Part of a small language model's weights: biases, a variant of Muon for these matrices.
MLP neurons of a small language model. Each row is named by its layer, matrix (up: input weights; down: output weights) and neuron, and shows model dimensions 64-191. Each number is 128 + 24 x the weight over its row's rms, rounded and kept within 0 to 255.
After each neuron's rows is what it responds to, as a language model described it from the Wikipedia text at the highest values.

L9.up360 [102 118 112 124  86 135 144 143 193 149  97 126 119 115 131 117 147 120 122 172 134 138 145 157  91 139 107 145  86 128 162 132 126  79 152  89 115 111 112 123 120 104 142 140 152 111 124 152 171 143 125 139  89 165 147 125 150 131 137 146  90 127 159 145 157 172  90 127 105 124 168 102  74 178 110 130 136 135 157  90 149 119 108 158 149  90 135 156 164 132 124 136 141 137 153 138  90 137 126 157 138 153 112 150 162 115 150 112 124 125 157 146 111 156 156  79 122 149 103 143 138 121  82 159 155 136 115 149]
L9.down360 [138 141 102 183 157 122 139 116  74 172 129 133 134 158 133 117 145 116 125 144 110 146 117 154 145 108 140 125 129 135  94 101 118 140 109 103 111  82 161 113 130 128 103 148 130 135 131 175 134 113  88 131 145 112 131  70 133 135 123 147 119 132 136 118 144 121 106 122 129  94 143 158 152  97 104 148 139 125 162 140 158  40 158  97 143 126 147 108 102 141 107 148 165  91 115 143 162 131 144 114 114  97 186 132 168 131 130 153 145 151 133 160 117 139 147 109 116 154 105 108 110 136 129 113 157 138 125 144]
Responds to: The space token right after a word that opens a clause or complement, especially "that", "which" or a comma, as in "notes that ", "agreed that ", "in which ".

L9.up597 [118 121 154 132 144 127  95  80 124 143 136 104 136  91 105 124 152 139  86 120 106 165 168  78 119 100 126 162 125 134 106 135 118 113  99  79 108 107 168 129 117 126 166 147 123 123 150 127 155 112 129 136 140 154 114 142 104 104 167 120 148 135 150 107 117 128 124 117 141 135  99 131 102  93 180 145 125 173 141 185 116 156 126 123 147 105 107 125  90 134  72  93 150 122 158 106 149 108  95 144 126 152 145 110 152 119 151 125 143 154  98 102  82  94 110 131 141 125 159 127 118  99 142 107 100 146 125 145]
L9.down597 [133 106 124 136 155 116 156 162 140 132 162  93 127 139 127  64 128  89  97 118 109  91 124 131 128 173 133 102  91 150 114 121  68 130 135 112 130 139 130 116 114  59 101 172 117 131  75 132 155  90 151 109 104 107 135 110 133  91 145 133 139 140 110  97 123 129 142 131 137 173 138 113 180 124  55 123 117 109 153 122 111 115 124 165 163 187 127 113 161 112 110 138 129 163 130  99 166 101 149 145 114 132 126  97 148 137 109 136 137 101 128 124 163 111 124 123 161 141 150 129 106 129 155 121 107 138 176 153]
Responds to: Single-character word-piece tokens inside broken-up words, mostly the t before h in south, southern, north, the, then.

L7.up110 [138 138 131  76 136 157 124 161 126 102 125 141 118 131 133  67 179 144 134 135  69 122 111 180 116 116 154 129 114 183 115 167  47 135 139  68 105 117 132 187 134 142 142 138 153 137 125 127 153 127 136 103 121 136 139 137 106 148 114 127 165 180 117 125  91 151  89 143 125 140 116 123 113 132 107 103 123 135 121 156 136  94 118 119 115 124 118  97 134  90 131 113 128 100 146  95 134 160 160  93 133 120 129 116 102 109 135 117 130 138 145 125 164 125 146 146 166 169 153 177 135 145 111 125 108 168 113 124]
L7.down110 [135 131 115  98 123 108 127 168 152 100 199 167 131 132 152 104 140 118 145 164 127 125  87 157 121 150 166 117 146 134 119 103 125 159 119 112 118 106 101 116 141 137 104 159 138 117 128 139  88 108 120 126 150 129 121 115 114 108 122 148 118 126 111 145 130 164 135 118 155  99 110 125 112 142 121 136 151 120 150 174 132  61 177 103 134 109 140 136 147 117 118 167 128 124 151 112  79 160 140 149 124 114  91 147 122 148 117 119 118 133  31 102 122  99  93 132 134 127 148 152 144 150 122 102 129 151 144 111]
Responds to: Single-letter word endings split off as their own token, mostly plural -s and adverbial -ly's y (Elections, strongly), sometimes digits in chemical strings.

L7.up735 [139 144 125  84 151 119 154 151 118 113 128 119 133 150 133 113 137 167 112 108 162 113 130 109 111 126 126 144 155 169 177 104 125  90 133  96 134 136 115 110 181  86 155 101 128  96 105 128 175 126 145 103 143 119 176 141 124  85 117 152 133  90 113 125 170 118 156 110 152 150 157 140 118  91 132  96 133 159 146  95 158 135 151 162 134 164 143 112 139 126  96  97 134  88 155 123 148  98 154 162 144 134 104 120 152 116 126 133 136 148 114  90 115 138 140 148 125 133 168 150 106  89 125 125 123 139 118  80]
L7.down735 [131 113 129  92 151 113 141 126 162  93 136 117 124 198 151 129 119 114 103 117 151 135 121 143 107 120 139 142 126 121 130 100 128 136 111 105 125 123 140 112  95 117 125  99 123 133 124 107 107  91  94 139  84 111 143  60 112 109 140 139 149 123  64 140 124 115 106 106 175 149  98 143 115 123 123 117 114  68 156 119 161  83 177 114 137 131 118 116 146 114 107 157 152 138 181 136 139 121 149 148 131 133 143 163 132 151 118 112 128 146 154 102  95 134 148 157 143 151 116 127 105 170 169 143  72  92 138 133]
Responds to: Single vowel letters (often y, e, i, o, u) split off inside a word after its first letters, as in S-y-stem, F-e-bruary, poss-i-ble.

L5.up13 [104  81 111 162 152 124 117 167 113  88 109 149 108 134 175  59 120 131 109 141 169 114 137  89 129 160 122 113 110 128 157 132 161 129 122 134 120 148 106 127 135 109 102 140  84 170 103 159 109 121  88 113 171 141 129 157 114 130 140  99 151 131 153  82 140 179  97 123 135 148 150 130 105 144 131 104 138 119 163 126  91 139 124 174  92 159 124 175 150 123  96 127 148 165 153 131 139 100 168 134 119 135 128 153 154 105 150 115 142 135  83 129 146 142  92 129 124 128 116 132  85 114  87 162 112  96 169  95]
L5.down13 [145 143 102 162 153 163 126 155 150 138 182 152 135 113 105 134 146 167 132 110 111 155 140 144 110 171 117 181 119 140  85 165 135 119 108 141 133 116 153  93 155 125 128 141 117 132  99 117 124 150 113 161 169 147 128 128 119 133  89  53 176 139 156  95 116 129 131 126 123 157 127  75 148 141 144 171 151  75 132 139 175 127  67 127  79 168 134 156 136 145 140  88 124 120 116 115 155 141 129 133 121 117 122 106 122 111  68 121 118 133 112  98 147 109 102 148 121 102 141 124 126 122 131 135 131 134 102 101]
Responds to: Single-letter tokens inside words split into character pieces, mostly in names and common words, such as Sep-t-ember, Nor-t-h, rep-r-esenting, nu-c-lear.

L7.up444 [104 149  92 117 138 132 146 149 109 130 111 124 101 148 121 107 136 131  83  95 157 150 119 129 105 159 115 106 122 122 117 156 107 122 118 191 162 132 156 143 119 126 144 142 117 136 175 148 135 138 113 137 131 107 157 139  91 159 131 144 160 107 130  92 134 124 121 126 112 118 143 102 112 173 131 128 150 140 161 127 112 106 144 130 132 159 157 169 157 123 114 113 163  74 130 124 151  95 119 106 129 154 131 104 133 129 163 161 160  55 145 174 117 133  86  77 168 145 144 165 110 124 127 129  93 107 151 199]
L7.down444 [125 110 137  85 119 148 122  89 124 149 119 125 164 114 122 165 135 125 126 109 136  87  93 160 153 118 136 152  96 120 127 103 116 118 123 127 144 168 136  92 133  64 180 159 131 130  88  94 175 126 131 120 107 106 134 114 109  88 125 146 123 112  75 140 109 135 117 135 126 125 139 130 136 115 153 133 106 149  56 150  83 105 117 139 121 133 140  81 129 118 148 137 147 136 145 172 147 126 154 161 149 128 152 150 115 102 135 122 118 137 117 136 111 116 134 123 144 120 161 117 153 180 105 127 164  88 114 142]
Responds to: Single-character tokens completing a word spelled letter by letter, strongest for the t of West, North and South in place names, also i in Sheffield and China.

L7.up334 [170  81 110 150 132 131 145 148 130 107 118 140 142 151 139 115 156 130 103 131  85 122 135 128 130 162 178 111 142 129 109 105 101 164 143 114 142 152 109 110 159  95 134  98 153 126  89 131 116 130 133 135 128 110 105 105  89 137 147 137 113 168 134 120  97 127 133 126 100 157 127 127 154 140 142 148 120 102 156 108 108 177 124  99  86 119 100 133  92  87 148 148 151 149 146 177  94 144 159 127 117 135  96 166 137  98 130 110 120  86 158 102 120 145 173 132 155  88 112 163 104 138 127 137 107 135 101 106]
L7.down334 [110 132 163 177 162 133  73  87  99 130 132 119 121 110 124 159 112 121  78 141 138 107 114 126 113 122 127 167 126 137  96  90 135 109 123 132 142 136 131  82 103  97 116  99 126  84 123 131 147 117 130 117 102 131 132 134  97 139 126 152 134 102 123 107 125  89 126 140  87 132  92 121 127 154 153 109 152 148 145 149 180 157 138 135 147 155 178 128 125  88 110 124 109 137 134 108 100 147 145 161 153 138 137 138 156 153 105 124 104 171 164 150 137 103 166 161  98 127 116 110 143  83 153 131 101 114 138 109]
Responds to: Single-letter tokens inside words that are split into character pieces, often the letter after an "i" piece, as in chi-e-f, bui-l-t, whi-l-e, bri-e-fly.

L9.up6 [ 97 159 122 173 125  97 124  54 116 108 117 173  93 122  98 117 117 127 129 130 134 168 139 124 122 106  92 138 106 134 148 136 203 134 129  70 136 120 120 113 115 140 123 110  82 139 155 135 139 105 116 140 134 117 123 172 118  73 157 146 104  92 136 126 153 136 114 110 130 111 148 110 115 102 148 118 110 151 156 126  85 175 134 161  97 128 129 162 147 111 133 153  88 126 137 114 110 149 179 116 102  94 102 144 136 132 132 129 153 142 153 117 120 122 103 167 151 155 120 155 123 132 130 140 140 114 112 165]
L9.down6 [141 126 190 143 145 107 119 128 115 105  96 124 155 127 170  82 122 151 126 152  75 133 152 133 106 152  90 178 140 161 143  99 167 137 183 142 145 124 128  94  94 168 122 130  81 111 149 136 154 108 123  98 163 167 127 145 112 144 116  79 113  88 102 141 103 137 129 104 116 128 156 148 133  81 109 139 143 128 142 119 118 129 149  96 119 128 143 117 147 142 150 160 143 101  95 144  85 144 111 132 114 107 140 117 164 132 112 117 153  91 150 138  92 150 124 120 138 147 118 147 122  88  99 118 124 128 178 131]
Responds to: Single-character v (sometimes V) tokens inside or starting words spelled letter by letter, as in a-v-erage, en-v-ironment, v-irtual, Howe-v-er.

L7.up392 [132 138 125 141 110 169 120 125 117 155 115 172 172 121 111  99  78 130 119 121 154 131 155 176 144 163 154 117 146 129 156 130 141 148 132 138 170 141  71 122 120 129 116  78  91 151 119 122 161 139 136 101 119 162 163 140 116 133 126 112  90 143 118 119 106 181 100 117 140 151  99 163 119 162 132 116 118 136 137 135 172 100 128  77 156 132 159  89 125  96 160 115 122 115 113 118 132 103 116 127 162 121 101 149 145 125 107 151  91 124 160 119 131 129 107 108  99 147 137  95 128 152  84 172 144 134 138 133]
L7.down392 [123 138 149 108 114  86 117 142 115 126 121 110 151 116 110 119 147 171 123 149 124 129 125 140 107 157 128 121 157 115 182 110 191 136 106  95  79 182 102  99 143 125 108 171 106 144 124 143 135 151 112 134  99 157 159 168 131 140 119 144 154  77 111 131 119 108 130  88  75  84 149 150 139 121 157 173  91  79  95 126 117  72 147 137 144 107  91 140 116 132 140 154 109 133 135 132 147 104 128 125 133 137 126 112 110 107 153 112 137 137 165  81 151 174 136  93 192 146 116 157 117 144  75 167 137 127 130 173]
Responds to: Single characters inside a word split letter by letter, mostly after a vowel, like the d in me-d-ia/me-d-icine, o in pri-o-r, or a space after he/she/they.

L9.up668 [114 106 137 120 141  97 102 121 143 140 152 152 142 125 141 145 130 136 139 138 106 106 134  95 148 106 178 195  96 129 159 126 105 124 100 103  86 104 145 159 143  90 126  93 127 141 179  89 130 132 146 120 105 151 155 136 136 140 107 129 147 128 134 129 141  77  82 135 105 145 117 100 158  93 107 139 154 168 138 161  79 148 140 137 114 137 127 133 129 121 112 145  92 108 120 127 137 157  99 124 109 100 147 142 181 126 161 165 134 168 115  83 103 152  94 115 136 124 121 147 118  87 126  90 119 133 126 125]
L9.down668 [159 118  69 141 134  92 143 130 148 161 103 143 127 110 121 142  98  92 106 150 112 131  70 108 130 160 110 160  93  99 130 162 120 157 160 150 178 124  93 121 139 141 117 158 138  81 135 110 146 128 123 169 134 140 153 120  97 125  95 175 162 113 127 118 107 106 138  94 128  84 105 111 145 152 140 146 136 135 132 151 108 134 121 150 107 107 114 163 107 129  88 109 105 106 157 123 148 104 130 128 154 112  54 108 109 133 126 130 153 106 158 147 147 100 138 127 151 141 105 109 133 146 107 139 165 175 128 150]
Responds to: Single-letter or single-digit tokens inside a word split into pieces, often a letter completing a word ending, such as fir-s-t, fil-m, governme-n-t, 2-0-15.

L5.up388 [125 140 164 117 120 149 107 121 115 142 115 104 137  99 123 117 100 122 125 108 146  87  98 132 152 112 147 148 148 170  98 150 155  88 150 168 126  86 106 142 155 132 142 123 141 157  96  90 133 131 123 125 101 137 116 105 133 145 149 121 111 154 131  83  83 142 190 132 112  99 163 117 119 107 116 179 144 137 130 126 145 128 145 118 127 132 100  97 111  95  74 129 150  98 133  97 118 137  98 176 104  84 128 131 107 103 127 126  98  93 112 132 144 140 155 164 117 152 137 110  59 116 135 139 109 194 127 146]
L5.down388 [130  99 128 154 134 141 161 136 158 139 131 106 111 137 154 117 127 144 160 123 116 164 136 113 132 125 131 178 131 111 110  73 148 152 115  97 149 134 123 104 103 140 119 138 127 148 151 153 114 152 145 113 153 101 169 130 141 123 121 138 116 115 149 125 164 166  62 135 122 147 116 143 135 133 143  96 147 109 123 155 183 110 146 117 111 111 147 126 110 122 104 166 150 143 121 114 126 163 146 120 140 139 104 141 141 143 138 135 147 115 137 103 141 155  99  81 174 127 130 137 132 119 147 186 137  87  98  99]
Responds to: Single-letter word pieces inside words that are being spelled out letter by letter, most often r after he (her, hero, heroism, further), also p, m, i.

L5.up90 [133 147 148 163 125 130 136 151 157 141 126 114 123 104 158 117 101 174 131 121  89  97 131 143 163 119 138 143 138 140 140 101 135 132 123 117 134 142 130 123 102 151 155 153 124 162 107 102 158 166 126 147 164 144 131 144  97  90 122 111 113 118 118 146  88 145 164 116 160 150 163 169 124 141 116 128 143 115  87 142 169  97  80 110  80 153  75 130 107 105 101 133 160 132 100 142 157 133 144 162 146  86 111 120  94 141 137 117 126 104 116 120 107 122 112 154 171 102 148 142 141 125 106 128 148 161 119 118]
L5.down90 [142  91 140 130 137 121 112 155 131 152 121 122 129 135 107 129 135 113 157 139 144 148 145 184 126 122 105 115 134 169 152 123 106 156 158 132 110 112 138 131 107 104 109 135 106 102 109 113 133 160 148 101 125 146 144 136 163 138 153 120 152 157 146 102  79 114 152  83 147 144 126 176 133 151 153  98 148 115 137 140 113  74 122  99 128 107  82 127 124 106  95 123 113 133 121 139 170 106 150 120 156 125 111 139 167 125 120 184 107 146 113 143 128 191 152 130 143 134 153 166  91 103 127 157 147 168 152 172]
Responds to: Fires on the space or piece right after a word ending in s/e, mostly "is", "was", "be", "We've" (was foiled, is a village), and on "l" in Island/Islam.

L5.up675 [157 126 111 112 114  94 138  91 113 126 111 116 101 143 111 116 115 184 108 142 106 113 166 162 152 139 131 152 129 159  96 146 115  71 136 104 147 141 174 133 142 158 104 107 136 125 115 125 159 144  94 101 117 190 147 118 134 129 130 186 123 176 142 150 113 136 171 119 143 187 160 101 124 145 110 128 107 151 147 146 125  96 166  94 116 164 166 120 180 167 114 109 113 107 133 104  99 154 162  90 139 128 150 152 165 123 157 124 123 106 134 175 119 128  91 103  81 127 145 109 111  96 106 152 143 133 122 136]
L5.down675 [183 107 157 148 137 162 117 141  90 125 110 155 152 132 160 142 132 163  99 129 120 134  72 152 103 106 113 163  89 151 160 118  97  97 134  95 115 142 109 123 130 128 142  77 137 133 138 181 145 112 133 172 115 145 116 100 118  77 109 116  89 166 111  91 126 140 129 153 126 143 118 139 152  85 131 152 121 105 148 114 121  38 104  94 144 132  98 121 129 114  86  98  97 131 142 131 120 109 142 147 105 132 119 120 126 176 136 153 149 145  99 155 138 145 150 110  95 137 116 166 123 133 162 123 132 158 137  94]
Responds to: Standalone space tokens right after a comma or a plural noun ending a phrase, before a new clause or modifier, e.g. "conditions, however" and "graphs may".

L7.up503 [ 77 120 160 139 136 162 145 139  96 133 192 102 167  98 143 135  96 151 124  96 154  87 137 150 145  91 120 168 116 139 138 134 134  92 101 152 167 142 112 105 103 145 127 119 101 110 122 151 108 106 145 152 115 137 102 115 150 123 122 108 148 153 141  99 103 184 169 150 142 102 142 157 168  82 128 134 137 106 130 172 107 153 129 123  89 125 102 116 142 149 125 129 154 108 123 130 160 108 177 159 126  99 118 152 114 111  79  94 101 154  80 120 153  98 106 128 133 105 139 174 114 112 129 152 139 135 142 112]
L7.down503 [121  76 110 134 155 133 162 134  98 153 137 123 167 121 124 116 119 178 120 113 183 147 147 173 138 155  94 111  91 157 124 160 134 151 114 132 110 127 143 109 103 144 142 135 112 154 103  80 101 144 176 125 102  78 128 112 120 124 133 129 119 140 155 102 141 113 140 135 113 136 109 105 152 115  68  86 174 121 166 114 144 187 129 124 132 140  90 132  88 118 116 112 146 116  92  94  95 113 152 144 135 125 116 122 167 124 101 144 130 184 132 129 145  96 129 147 137 128 119 101 115 111 160 102 119 152 108 107]
Responds to: Mainly the middle dash of table separator rows (|---|---|) under header rows, plus single-letter pieces inside words, as in c-a-reer, auton-o-my.

L5.up427 [116 147 152 125 139 117  79 149 123 128 119 169 140 144 127  84 115 105 106  95  86 115 108  67 171 122 128 136 118 151 113  93 142 103 109 130 115 140 124 116 125 169 104 133  72 117 135 148 156  83  95 135 101 124 121 165 145 136 123 149 113 141  84 140 142 164  84  98 144 109 107 104 108  86 142 112 125 118 141  74  94 166 104 150 131 159 122 132 201 149 132 143 145  99 137 122 122 133 107 145 145 130 119 115 103 166 138 126 149 125 142 116 128 147 168 128 175  88 109  90 128 145 134 178 120 118 156 117]
L5.down427 [118 124  99 114 174 117 124 110 160 145 147  93 168 103 109 106 156 170 123 149 163 107 114 131 114  97  97 145 105  97 104 150 165 128  94 101 105  77 129  98 122 132 142 147 126 144 133  90 128 117 170 106 109 166 141 158 144 139 112 166  78 155 116  96 115 148 134 148  87 100 142 156 109 172 122 144 155 125 104 134  76 157 169 135 109 125 137 141 124  87  95 109 127 148 175 146 127 160 120 120 112  69 115 130 160 120 126  86 105  98 170 109 117 128 148 143 126 123 157 119 135 129 133 117 175 168 123 126]
Responds to: Single-letter tokens inside a word split into characters, especially the v in several and seven, plus o, g, n, such as se-v-eral, Foll-o-wing.

L7.up546 [126 124 151 116 104 129 152 108 125 135 126 138 153  81 130 157 140 129 104 159 115 124  81 137 152 134 138 116 157 113 163 147 134 106 136  88 126 106  99 150 152 138 105 151 161 148 136  90 118 126 122 118 132 107  87 138 124 113 164 146 123 118 112 103 129 168 171 130 143 126 111 165 119 114 101 155 166 142 109 166 115  81 153  88 109 132 132 109 162 178 121 137 115  79 126 112 135  93 113 116  89 131  98 114 126 109 105 182 105 118 105 131 120 188  98 141 161 150 151 117  83 150 121 161 120 141 118  74]
L7.down546 [107 140 118 121  87 138 119 121 127 123 142 116  92 119 158 123 103 116 130 120 106 119 160 151 152 189 128 124 120 148 113 135 112 121 110  91  87 135 123 118 133 148 125 151 148 136 102 137 158 118 172 155 127 139 174 122 123 142 129 161 146 144 102 133 174 151 110 138 133 112 196  98  94 123 106 109 141 113 151 100 116 166 125  90 126 122 102 103  99 100 135 133 111 148 107 128 141 164 115 135 106 186 122  94 100 115  75 124 125 131 109 119 161 112 169 127 169 140  87 148 132 177  92 154 139 112 150 146]
Responds to: Single-letter word pieces in the middle of longer words split character by character, such as the m in internment, the a in international, the n in intervention.

L9.up645 [147 110 139 143 115 162 107  96 163 150 116 140 135 140 153 146 158 109 119 131 130 100 155 152 100 125  97 152  97 139 140 138 111 126 150 102 102  97 144 122 140 118 104 156 109 131 101 146 153 113  73 121  92 138 127 158 136 124 120 166 103 176 168 147 134 155 129 131  97  72 174 150 125 124  94 143 134 117 150 103 132 135 144 161 141 110 126 125 174 167 106 147 136  89 116  96 108 118 151 167 100 117 154 145 158 135 139 126 133 160 171 177 151 166 147 124 150 138 134 150 131 149 116 156 149 130 116 153]
L9.down645 [141 161 117 130 144 131 113 148 159 118 111 124 132 123 144 118 117 139 134 160 126 134 100 138 119 127 143 139 117 107 134 115 107 116 103 106  80 140 145  85 117 129 149 133 129  90 119 160  51 138  86 111 101 132 127 112 124 143 155  94 139 108 167 141 151 120  75 116 131  99 156 121 109 111 135 160 110 142 170  98 151  31 110 104 166 153 104 116 157 137 104 154 136 129 135 142 145 126 141 132  96 118 162 126 153 105 165 141 180 141  97 127 141 148 146  71 114 115 103 119 135 119 150 125 132 130 128 146]
Responds to: The space token right after a clause-opening word such as that, only, were, or a comma, where a new phrase begins, as in "note that the" and "only in".

L5.up598 [130 140 150 110 113 142 147 156 114 136 124 131  86  82 171 147 138 138 114 120 137 167 108 144 169 113 133 144 140 134 132 136 115 138 140 145 163  85  96 126 166 159 121 131 134  95 178 139 103 130 146 123 122 140 100 153 157 149 129  97 155 107 129 131 111 143  74 129 123 127 153 106 142  98 167 103 158 107 153 173 112 141 146 131 134 117 111 156 129 135  76 118  98  90 152 114 154 179  80  93 131 145 106 156  98 152 156 110 108 104 140  81 149 120  93 113 160 132  92 159 100 113 161 146 150 118  97 130]
L5.down598 [124  97 111  50 124 134 121  91 101 123  79 114 167  95 137  75 113 170 140 103 110 142 146 119 141  89 133 130 119 186 149 142  84 151 133 149 129 133 134 125 147 159 116  35  80 125 146 153 125 137 164 120 124 122  82 120 119  95 124 142 132  98  92 121 118 102 108  85 150 126 157 146 160 158  94 117 138  66 121 113 125  81 119 122 122 138 103 142 129 185 149 121 147 130 138 126 123 115 125 109 143 113 104 133  92 121 139 123 123 142 129 154 131 108 132 143 152 137 143  93 128 122 171 101 139 158 117 120]
Responds to: Single-character tokens finishing a word split into letters, mostly plural or -ship "s" and final "y", "n", "l" (winner-s, earl-y, wester-n).

L9.up547 [131 125 143 229 152 146  98  84 147 134 134 155 125 131  88 163 104 129 125  94 108 147 149 167 131 107 135 176  80 121 113 127  80 154 123 154 124 110 141  90 125 104 133  94 137 103 143 119 124 146 125 151 151  81 107 177 105 150 107 118 158 127 123 132 152 140  98 120 146 140 140 124 141 154 115 134 145  97 136 126 131 125 119 123 100 133  90 127 125 134 131 159 131 132 129 107 150 117 115 145 155 173 118 141 119 114 139 120  99 175  99  83 126 153  85 149 124 157  97 121 171 118  86 128 100 165 174 107]
L9.down547 [121 108  87 120 138 141 115 152 140 104 121 141 173 168 144 115  97 135 134 100  97 154 123 130 156 105 117 142  99 141 128 155 134 151 151 124 110 134 115 130 153 127 112 135 114 108 136 208  92 119 142 168 152 151 157 136 143 107 128 143 135 121 111 128 154 113 106 173 152 134 104 153 134 128 144 106 129 166 159 111 139  69  65 155 138 113 123 133 151 132 126 129 131  96 167  39 126 101  87 131 135 136 121 147  92 123  98  91 128 114 156 105 112 148 149  88 116 113  89 118 137 118 124 176 119 135 141 138]
Responds to: Single-letter tokens ending a word or stem, mostly a silent final e after a split word, as in styl-e, fir-e-arm, ou-t, hocke-y.

L7.up244 [124 140 119 138 151  67 104 138 116 142 107 162 147 164 113 127 123 126 105 157 134 127 150 131 105 137 107 139 116 127 116 101 152 118  99 103 116 153 138  94 131 124 121 129 109 123 152 105 160 168 128 128 128 168  75 182 107 125 166 173  95  99 150 156 130 153 168  82 125 168 136  83  96 114 122 104  94 137  98 123 142 152 125 141 119 124 139 140 136 109 175 109  87 107  60 149 136 148 144 112 135 117 111 123 170 124 108 171  90 138 124 112  92 137 147 150 150  71 155 161 101 107 124  92 136 177 153 146]
L7.down244 [139 165 140 117 153 157 172 140 117 132 171 131  83 139 145 113 143 117 137 124 110 123 156 110 121 111 121 157 125 127  94 116 155 171 165 156  92 151 118 144 113 173  95 132  76 115 158 144 156 148 147 141 135 150 116 147 132 117 149  96 148 118 117 125  74 121 106 147 136 183  91 130 184  81  85 136  96 158  92 148 142  79 111 146 152 121 109 125 180 118 137 145 126 127 117  91 108 132 148  87 104 114 143 155 170 136 133 113  91 162 141 104  96 150 145 136 133 135 103 130 144 146 107  88 127 150 120  93]
Responds to: Single-letter word pieces inside words, mostly v or l after a vowel (acti-v-ities, reco-v-ery, popu-l-ation), plus occasional spaces after sentence-ending periods.

L5.up606 [118 175  67 172 138 116 152 118 119 118 113 135  88 141 156 118 129 134 131 115 135 161 129  87 127 114 118 146 141  99 149 118 139 128 134 120 147 131 160 153 143 129 153 111 117 114 104 127 116 134 135 146 142 127 103 119 121 107 117 132 126 114 132 112 124 108 115 121  85  93 139 142  91 105 139  86 137  93 134 121  85 104 121 156 118 187 156 164 130 126 133 127 150 143 164  93  98 152 100 149  92 113 139 114  80 137 145 140 158 161 146 101 113  98 136 126 120 141 133 157 149 133 135 141  91 168 107  96]
L5.down606 [120 125 155 120 116 108 119  94 123 134  91 142 101 121 121 125 101 153  88 110 134 145 116 149 125 161 131 125 118 121 112 122 119 178  98 120 113 189 117  69 100 109 112 166 101 177 138 131 135 139 116 101 142 123 143 121 103 118  88 150 118 141 138 133 140  95 127 143 132 158 125 124 137 150 145 163 159 100 135 113 136  81 124 141 145 100  85 166 156 135 146 123 142 121 116 114 159 154 188 159 146 191 122 146 129 171 155 103 159  76 118  89 116 156 144  76 127  74 128 144  89 120  96  85 133 107 160 129]
Responds to: Single-letter word-piece tokens inside longer words, mostly the final or inner e, y, a, as in Bur-e-au, Ba-y, buri-e-d, Ronni-e.

L9.up573 [102  65 117 153 119 174 121 129  94 109 154 167 126 117 121  76 143 148  99 110 154 140 117 129  99 136 116 155 125 158 100 159 100 124 123 137 106 113  93 103 103 102 130 112  95  84 115  90 123 131 141  91 153 122 147 113 142 111 107 141 140 145 119 135 154 109 124 137 111 106 124 139 133 105  74 143 110 159 128 138 141 138 107 165 104 110 112 130 136 163 119 107 176 113 118 145 151  75 136 166 154 159 151  97 159 109 141 157 131 148 129 148 123 156 127 127 145  89 105 116 163 122 140 112 154 172 144  97]
L9.down573 [102  75  93 129  99 110  82  91 150 134 135 144  90 129 144  95 127 107 119  89 139 133 139 104 120 115 161 130 146 116 103 171 103 147 105 123 116 107 119 115 127 132 133 144  87 147 100  73 129 109 115 149 117  99 129  96 106  99 102 145  97 128 115 118 145 132 110  88 144  81 145 137 133 121 136 141 123 160 122  94 148 125 187 158 124 121 112 103 173 137 137 109 128 106 112 151 121 120 124 132 172 141 176 141 170 128 114 185 139 164 139 116 132  76 181 130 164 113 124  96 135 108 148 107 137 162 135 120]
Responds to: Line breaks after paragraph-final periods and closing = of section headers, plus dashes in table separator rows, such as ==Demographics= then = and |---|.

L5.up68 [ 93  92 111 162 131 134 145 109 112 163 186 134 118 137 104 143 116 132 150  86 150  99 101 153 142 154 120 132 132 115 121 119 120 114 107  84 128 111 103  92 114 121 139  99  96 128 136 182  97 159 152 144 132 128 200 158 114 111 144 112 125 117 130  99 150 179 133  94 122 150 121 154 179  89 102 135 133 114 114 139 122 122  81 139 106 101 142 137 162  97 151 120 121 114 138 153 112 150  71 136 128  99 101 144 144 110 100  97 104 119 127 151 169 130  90 130 116 124 155 150 118 165 135  88  88 169 166  98]
L5.down68 [140 106 123  97 106 128 137 120 138 133 138 147 168 153 110 115 116 127 131  97 176 119 114 171 195 171 134 113 169 133 104 116 121 141 104 128  91 109 108  88 139 133 121 150  67 121 161 127 111 138 150 154 126 151 100  90 144 130 124 106 116 142 152 130  97 125 157 155  92 126 138 134 167  93  77 147 158 161 171  91 138 106 114 132 131 133 103 105 121 103 158 152  97  97 151 137 172  83 136 133 140 133 121 121 152  88 100 162  99 171 130 150  98 128 115 144 144 105 110  94  88 123 104 151 159 150  78 123]
Responds to: Single letters inside words split into tiny pieces, like vi-e-wed, O-r-der, Ni-c-olás, plus the dashes in markdown table separator rows.

L9.up141 [110 110  96 158 119 111 133 128 126 131 112 131 100 126 151 129 101 126 113  83  94 137 146 153  96 127 152 146 110 137 163 125 154 116 150 135  87  99 145 105 106  85 120 105 114 123 145 118  83 135 180 150 126  85 145 125 114 158 153 128 149 107 167 135 100 152  93 134 103 118 119 160 139  86 182 115 134  89 110 122 108 120 150 174 130 168  84 150 162 144 170 130 147 112 118 119 142 170  90 113 150  84 102 136 174 120 107 143 122 119 153 154 108 153  92 129 144 156  90 149 119 161 117 165 113 124  89 156]
L9.down141 [120 110 143  96 127 104 133 131 122 131 158 153  89  88 158 161 161 118 106 140 133  99 118 161 130 104 195  91 136 197 152 112 168 132 161 151 156 151  98 134 132 138 113 132  92 141 153 112 161 157 140 155 131 147  89 122 147 163  96 135 157 122 152 148 116 151  77 155 124 122 171 121 143 174 166 125 130 130 108 147 117 119 122 125 127  83 115 120  91 115 116 134 183 123 112 111 139 110 143 108  96 105 171  81 112 104 137  81 141  95 116 113  80 120 101 182 114 160 117  94  94 128 131 142 105 146 140 152]
Responds to: Single-letter word pieces inside words split into characters, most strongly the i after h (h-i-gh, h-i-story, h-i-s), also their, years.